python train.py --num_hidden_layers=15 --num_key_value_heads=1 --attn_scale=0.0884 --bias="none" --tie_word_embeddings=false --parallel_block=false --init_std_down=0.0 --learning_rate=0.000528 --weight_decay=0.0
MLP neurons of a small language model. Each row is named by its layer, matrix (gate and up: input weights) and neuron, and shows model dimensions 208-335. Each number is 50 + 10 x the weight over its row's rms, rounded and kept within 0 to 99. A neuron's up and down rows have the sign that makes its largest values positive.
After each neuron's rows, "fires in" lists the words (lower case) most often at its 100 highest values on Wikipedia text that the model never trained on. A number after a token or word is its count.

L10.gate1253:50 44 61 24 67 53 52 52 47 52 53 51 43 37 47 39 55 35 43 39 64 59 38 30 58 56 55 59 62 60 69 36 68 50 48 34 44 31 74 27 69 41 53 54 42 51 46 59 62 63 36 44 45 36 46 40 74 61 58 45 54 27 61 34 52 49 53 41 52 62 44 57 48 54 49 52 73 50 39 43 38 39 55 69 40 55 58 49 53 33 45 58 55 48 49 44 35 41 32 55 50 44 59 42 50 47 57 46 50 53 54 57 35 56 51 56 43 60 44 74 30 61 60 59 56 41 65 45
L10.up1253:58 49 49 44 51 50 60 37 31 63 66 68 36 19 48 46 41 55 43 47 45 35 31 45 48 70 67 69 42 50 63 36 61 51 50 47 54 41 64 49 48 48 37 56 44 55 50 39 69 70 50 59 33 60 55 42 66 63 57 45 63 63 43 38 64 46 37 51 46 53 68 45 46 51 53 58 53 48 58 55 43 34 39 41 48 63 61 50 54 27 67 29 54 48 54 43 59 32 43 46 38 40 46 49 48 49 50 56 60 50 79 48 12 47 59 48 59 59 54 44 60 45 45 68 49 33 42 63
fires in: "the" 45, "as" 20, "in" 11, "on" 7, "appointed" 5

L10.gate1329:47 57 48 55 51 37 51 64 42 51 47 31 46 37 53 28 51 43 42 42 48 43 49 47 40 65 50 55 39 58 46 32 74 37 58 67 68 39 51 61 58 43 64 58 52 63 51 72 61 32 27 41 36 62 57 38 50 35 45 53 63 39 59 40 45 50 58 49 51 53 55 45 49 50 46 64 56 51 53 60 61 36 47 66 46 55 49 61 62 45 49 84 60 53 55 58 40 57 48 44 48 36 56 44 67 69 49 52 57 50 68 67 44 66 35 56 54 56 60 51 42 44 72 59 62 61 51 45
L10.up1329:33 53 63 48 52 57 48 61 36 47 65 51 38 48 44 49 56 61 66 47 37 59 30 34 42 52 59 51 53 43 62 51 48 39 46 55 56 38 48 33 43 48 54 56 50 62 61 66 40 38 64 74 50 46 60 36 57 48 48 39 44 52 59 54 47 45 48 31 65 44 43 56 62 41 49 45 48 39 71 61 61 44 52 41 42 40 34 55 48 47 32 44 41 62 40 53 55 70 65 60 61 60 43 43 45 48 46 49 49 33 50 36 54 59 50 43 52 52 38 64 57 45 38 49 50 40 51 37
fires in: "the" 31, "a" 21, "called" 5

L3.gate1525:60 46 71 37 53 35 63 49 52 61 52 49 46 44 30 64 43 63 53 43 59 43 43 51 65 58 41 46 43 44 57 39 51 71 57 54 54 51 39 56 57 38 54 36 54 46 50 52 65 61 43 72 42 47 64 51 52 40 55 24 57 52 49 51 46 29 54 69 52 69 48 57 42 37 49 55 55 50 39 38 61 45 32 41 43 70 28 57 44 41 29 56 61 55 56 39 53 46 24 68 48 35 41 31 51 46 43 49 39 56 46 55 55 59 56 67 48 38 46 55 62 42 65 72 49 32 49 62
L3.up1525:50 59 39 43 40 52 39 55 47 54 55 50 49 45 59 67 57 55 44 33 53 59 54 47 37 54 40 42 56 42 45 62 51 33 63 48 60 61 48 57 54 39 34 35 45 50 65 40 50 56 48 69 50 54 58 61 48 46 64 37 54 66 50 45 54 45 34 49 51 62 54 61 64 50 42 50 41 57 71 66 55 41 57 54 62 49 27 56 44 60 39 50 54 38 59 60 60 45 58 71 62 37 43 42 37 53 47 54 38 63 48 53 40 44 27 39 44 47 65 39 65 52 44 53 60 30 50 43
fires in: "city" 13, "area" 13, "town" 10, "airport" 6, "castle" 5, "island" 5

L8.gate286:64 62 47 54 60 23 65 63 45 42 61 56 58 45 48 38 64 73 53 45 48 50 33 49 52 53 45 59 58 76 55 42 66 31 60 55 52 55 37 59 63 44 50 57 53 68 42 44 46 28 33 55 45 49 53 54 57 38 41 40 60 66 56 61 47 38 52 49 45 61 59 48 52 58 41 59 39 59 42 51 63 26 50 55 57 46 34 46 56 51 25 32 58 46 55 50 57 70 47 52 52 51 55 31 55 45 53 39 45 38 56 42 42 50 39 38 55 55 40 39 43 47 40 67 52 48 48 43
L8.up286:43 53 52 52 65 45 66 59 48 41 50 55 61 38 55 42 67 46 55 53 43 57 27 31 52 51 50 58 48 47 52 47 45 42 48 65 62 52 61 59 66 27 54 50 48 70 55 48 46 61 45 48 50 41 62 43 59 31 56 38 30 74 41 65 70 42 58 47 52 47 73 41 65 54 34 45 35 47 68 60 52 35 39 47 44 43 49 57 60 48 43 45 41 54 46 37 41 58 36 24 29 56 54 35 47 46 57 49 46 41 50 55 39 51 66 47 47 57 69 58 50 38 46 56 60 41 31 32
fires in: "the" 26, "early" 17, "and" 8, "late" 5

L8.gate524:50 63 40 39 39 59 69 48 34 55 41 65 45 59 30 53 54 63 46 32 56 43 45 53 62 45 59 47 47 67 56 55 62 49 45 71 32 46 57 55 51 43 41 37 68 55 59 74 40 59 55 72 41 39 33 69 52 62 57 46 56 56 48 56 49 51 42 59 60 50 55 48 51 38 48 52 42 38 31 55 49 45 39 49 40 48 46 51 33 32 36 38 48 59 41 56 28 48 35 47 49 50 49 54 28 55 55 57 59 56 56 55 49 56 59 53 38 57 36 48 74 49 50 66 70 49 51 38
L8.up524:58 52 48 52 27 44 44 56 52 50 38 35 44 38 52 60 57 58 52 56 58 37 49 53 65 50 47 65 61 34 55 47 36 59 50 75 47 54 39 46 66 47 59 48 59 47 50 66 49 42 58 62 44 53 47 41 65 38 48 62 60 42 60 56 40 71 51 57 43 43 56 40 53 34 49 47 47 69 45 61 66 65 61 47 43 54 71 59 64 49 56 53 56 51 42 42 44 53 60 55 40 42 58 63 60 66 42 57 71 50 53 68 49 48 54 43 60 65 52 42 39 43 40 37 69 50 42 69
fires in: "a" 22, "air" 12, "the" 8, "mcphillips" 8, "force" 6, "served" 5

L10.gate783:74 65 55 58 67 43 61 46 53 27 42 41 54 48 44 41 51 59 35 49 49 44 50 23 48 52 53 64 40 66 44 32 47 38 54 35 30 61 50 46 69 41 41 42 46 38 63 39 34 55 60 37 60 68 57 59 45 54 56 54 62 46 63 41 48 46 32 47 51 42 57 69 53 59 38 43 32 43 33 61 53 37 51 55 62 50 66 34 41 45 41 54 58 70 46 66 48 55 42 41 28 53 56 45 44 58 59 34 67 60 51 47 40 43 51 47 55 61 37 57 45 47 50 56 60 47 53 46
L10.up783:50 46 46 49 53 54 42 54 31 23 65 48 46 59 64 37 42 61 48 64 54 34 57 65 59 60 55 57 42 33 37 45 45 68 55 35 50 50 40 56 39 65 47 47 49 55 59 70 51 57 31 37 35 39 60 34 61 42 36 35 34 38 52 54 62 47 57 67 47 65 53 59 59 52 62 54 45 51 57 62 44 61 39 44 49 50 33 39 56 40 60 39 45 57 51 46 54 46 51 65 51 64 53 48 37 49 49 73 50 54 36 36 47 55 66 75 43 49 43 32 47 39 49 33 56 66 38 55
fires in: "of" 27, "than" 11, "in" 7, "to" 6, "after" 6

L10.gate1091:43 51 52 41 49 36 50 48 57 56 65 30 50 44 52 52 50 46 50 52 53 50 63 62 57 56 51 51 53 38 65 53 51 57 47 38 54 57 39 53 42 55 52 48 41 57 61 43 61 56 55 66 50 41 44 56 44 43 52 45 63 70 65 46 58 51 54 37 45 42 68 44 67 45 44 67 55 71 58 50 58 51 50 58 44 37 48 37 29 54 43 59 60 68 59 49 27 48 38 66 49 46 57 35 49 55 41 56 50 41 31 60 58 55 40 64 30 64 60 66 40 46 46 62 48 23 67 40
L10.up1091:63 68 47 52 53 45 27 58 52 46 47 34 44 57 41 33 74 62 52 44 37 44 58 44 59 53 46 36 36 37 57 44 50 39 43 65 62 61 58 56 63 44 63 53 60 46 32 60 44 44 58 49 35 61 44 41 45 32 54 47 71 55 47 65 52 68 70 81 58 51 67 37 52 57 35 57 37 35 40 59 39 57 53 62 53 42 62 45 37 41 41 60 52 28 53 57 50 43 60 64 63 39 47 55 41 58 38 53 53 55 57 49 49 61 47 54 33 47 51 58 33 45 52 56 62 39 56 44
fires in: "had" 31, "was" 9, "a" 7, "who" 6

L10.gate1213:34 59 47 48 52 70 58 31 46 51 42 43 55 58 38 68 44 56 55 30 47 57 46 57 57 52 48 58 40 46 63 44 44 61 52 59 52 82 37 45 62 54 53 66 76 53 47 54 56 52 57 82 42 43 45 54 44 25 56 55 41 57 53 59 40 47 47 68 46 53 45 54 77 38 35 43 48 52 38 70 61 45 51 41 48 58 58 33 30 58 50 49 55 63 57 52 34 38 60 57 64 38 52 45 25 40 49 56 48 43 31 52 53 55 35 56 48 51 48 56 58 63 51 62 56 48 51 46
L10.up1213:54 57 53 47 42 51 42 45 43 34 49 56 53 63 62 45 59 41 67 48 50 52 58 49 48 60 32 58 42 57 59 38 43 40 41 69 57 40 36 54 52 62 50 55 64 49 35 55 49 36 62 53 24 56 40 41 52 58 49 49 44 58 49 44 35 53 52 45 76 47 46 42 53 47 44 41 53 65 33 63 40 48 48 47 48 48 57 59 54 62 56 50 53 49 77 45 49 31 56 57 45 50 58 36 27 51 38 58 56 36 35 56 54 47 54 48 48 58 60 61 44 53 41 60 60 39 51 52
fires in: "a" 43, "was" 33, "is" 12

L8.gate957:56 41 45 41 55 66 64 48 36 48 38 53 53 62 43 59 37 55 43 49 58 57 47 62 42 59 66 53 47 70 50 48 60 47 56 30 38 52 31 61 53 46 57 31 66 40 56 63 21 45 47 63 64 42 54 55 71 50 44 67 56 58 44 42 50 45 52 44 44 55 53 34 37 29 39 45 63 49 46 69 49 51 52 41 52 52 52 36 60 55 63 50 30 51 50 49 34 72 56 38 60 48 63 28 58 54 45 47 57 54 45 36 61 58 38 64 34 46 48 42 49 52 43 45 68 50 43 35
L8.up957:54 55 46 58 47 51 49 38 36 45 57 44 49 46 43 34 36 45 44 39 54 54 46 42 35 59 56 35 53 56 67 56 42 43 68 49 68 62 55 52 55 47 56 65 52 57 43 60 71 57 54 47 54 53 57 44 57 41 58 36 59 36 38 55 51 29 51 45 62 54 55 30 41 52 46 53 54 60 56 59 41 30 53 51 42 43 37 46 28 39 49 48 43 44 38 53 51 49 33 32 45 67 35 66 52 60 63 53 41 47 30 64 56 69 29 49 29 49 53 58 42 54 64 34 73 44 45 55
fires in: "to" 30, "after" 10, "as" 7, "what" 6, "plodder" 5

L10.gate369:55 46 48 47 50 69 61 58 47 46 45 56 52 39 31 47 51 66 29 38 57 46 60 57 52 43 62 35 45 58 45 57 36 54 55 47 45 44 49 46 53 58 59 50 34 37 36 42 46 44 66 62 68 47 65 49 40 56 52 57 43 40 59 66 50 66 54 44 40 69 43 51 37 65 49 50 49 62 50 51 58 23 39 57 45 51 35 74 56 44 47 66 48 33 53 49 62 48 52 41 73 60 47 51 36 36 42 57 34 67 36 62 32 42 47 74 53 59 45 55 46 51 38 38 75 60 42 65
L10.up369:40 27 42 42 52 59 71 40 48 59 39 51 56 43 54 48 54 48 61 43 57 48 32 43 65 39 30 46 54 78 42 69 46 55 49 51 44 51 30 50 50 52 44 60 56 48 58 51 54 57 62 59 60 48 68 35 50 37 56 30 43 38 52 48 50 45 24 45 28 64 54 58 62 49 44 36 46 49 40 53 54 58 30 47 47 59 45 53 45 65 39 39 49 62 56 38 32 29 49 54 49 49 56 45 41 49 47 47 44 60 64 46 57 48 43 58 47 45 28 51 70 45 78 47 53 41 63 53
fires in: "of" 21, "for" 18, "upon" 11, "in" 9, "from" 8

L3.gate823:49 65 46 59 45 54 39 47 64 43 53 56 45 39 49 64 50 51 39 33 43 55 41 36 45 47 30 71 44 44 61 41 59 30 55 48 49 45 40 52 51 33 53 55 29 44 45 30 41 32 50 40 36 44 55 71 45 49 51 56 47 49 38 43 43 38 31 42 44 46 52 63 28 60 65 50 42 89 54 42 46 62 44 57 28 37 49 54 43 49 49 53 55 50 41 25 30 63 51 55 43 61 49 42 54 34 57 47 42 56 53 44 54 54 55 41 59 64 56 39 48 49 41 39 62 47 58 51
L3.up823:39 50 49 75 56 47 62 31 48 62 51 56 52 49 45 45 41 66 61 56 60 46 60 62 49 50 34 48 41 56 37 52 63 45 42 60 58 57 45 41 46 61 44 59 52 48 51 44 50 34 48 52 46 52 64 59 44 43 73 48 35 41 48 57 44 53 39 60 50 56 52 50 71 54 42 56 64 50 50 38 36 40 65 59 40 56 36 45 56 58 44 59 47 43 63 42 45 42 45 40 51 45 68 40 44 48 66 65 41 66 49 53 76 39 47 61 63 54 49 33 37 50 46 47 66 50 56 47
fires in: "3" 14, "7" 13, "4" 12, "5" 12, "d" 7, "b" 5

L10.gate1216:63 65 32 28 46 50 68 47 45 41 47 41 44 44 43 47 55 49 44 50 49 53 81 46 51 54 63 55 63 58 61 57 43 45 43 54 45 46 61 49 55 45 54 59 52 46 45 56 34 48 47 45 44 58 59 36 68 56 35 55 54 56 47 45 46 70 58 43 54 42 63 51 38 59 39 55 58 53 47 55 65 37 42 50 68 47 46 67 27 58 49 67 45 41 58 37 48 57 34 37 36 67 58 35 32 45 56 39 53 54 42 48 50 42 46 39 67 37 35 43 30 40 64 46 68 47 44 40
L10.up1216:60 55 45 56 41 60 53 44 31 46 31 60 33 48 55 57 50 54 36 41 47 45 35 52 52 56 48 33 57 51 50 40 64 48 48 57 61 52 42 52 34 42 38 71 49 46 40 36 69 74 46 50 34 52 57 56 59 49 41 38 50 63 64 70 61 53 55 56 64 46 56 42 72 64 55 54 23 65 54 44 40 52 42 33 56 50 54 54 62 67 45 51 51 44 61 50 40 35 52 41 55 54 34 48 48 55 58 58 57 69 54 62 37 50 67 62 43 42 58 40 52 54 60 50 40 56 53 56
fires in: "after" 28, "from" 17, "since" 8, "by" 6, "in" 6, "the" 5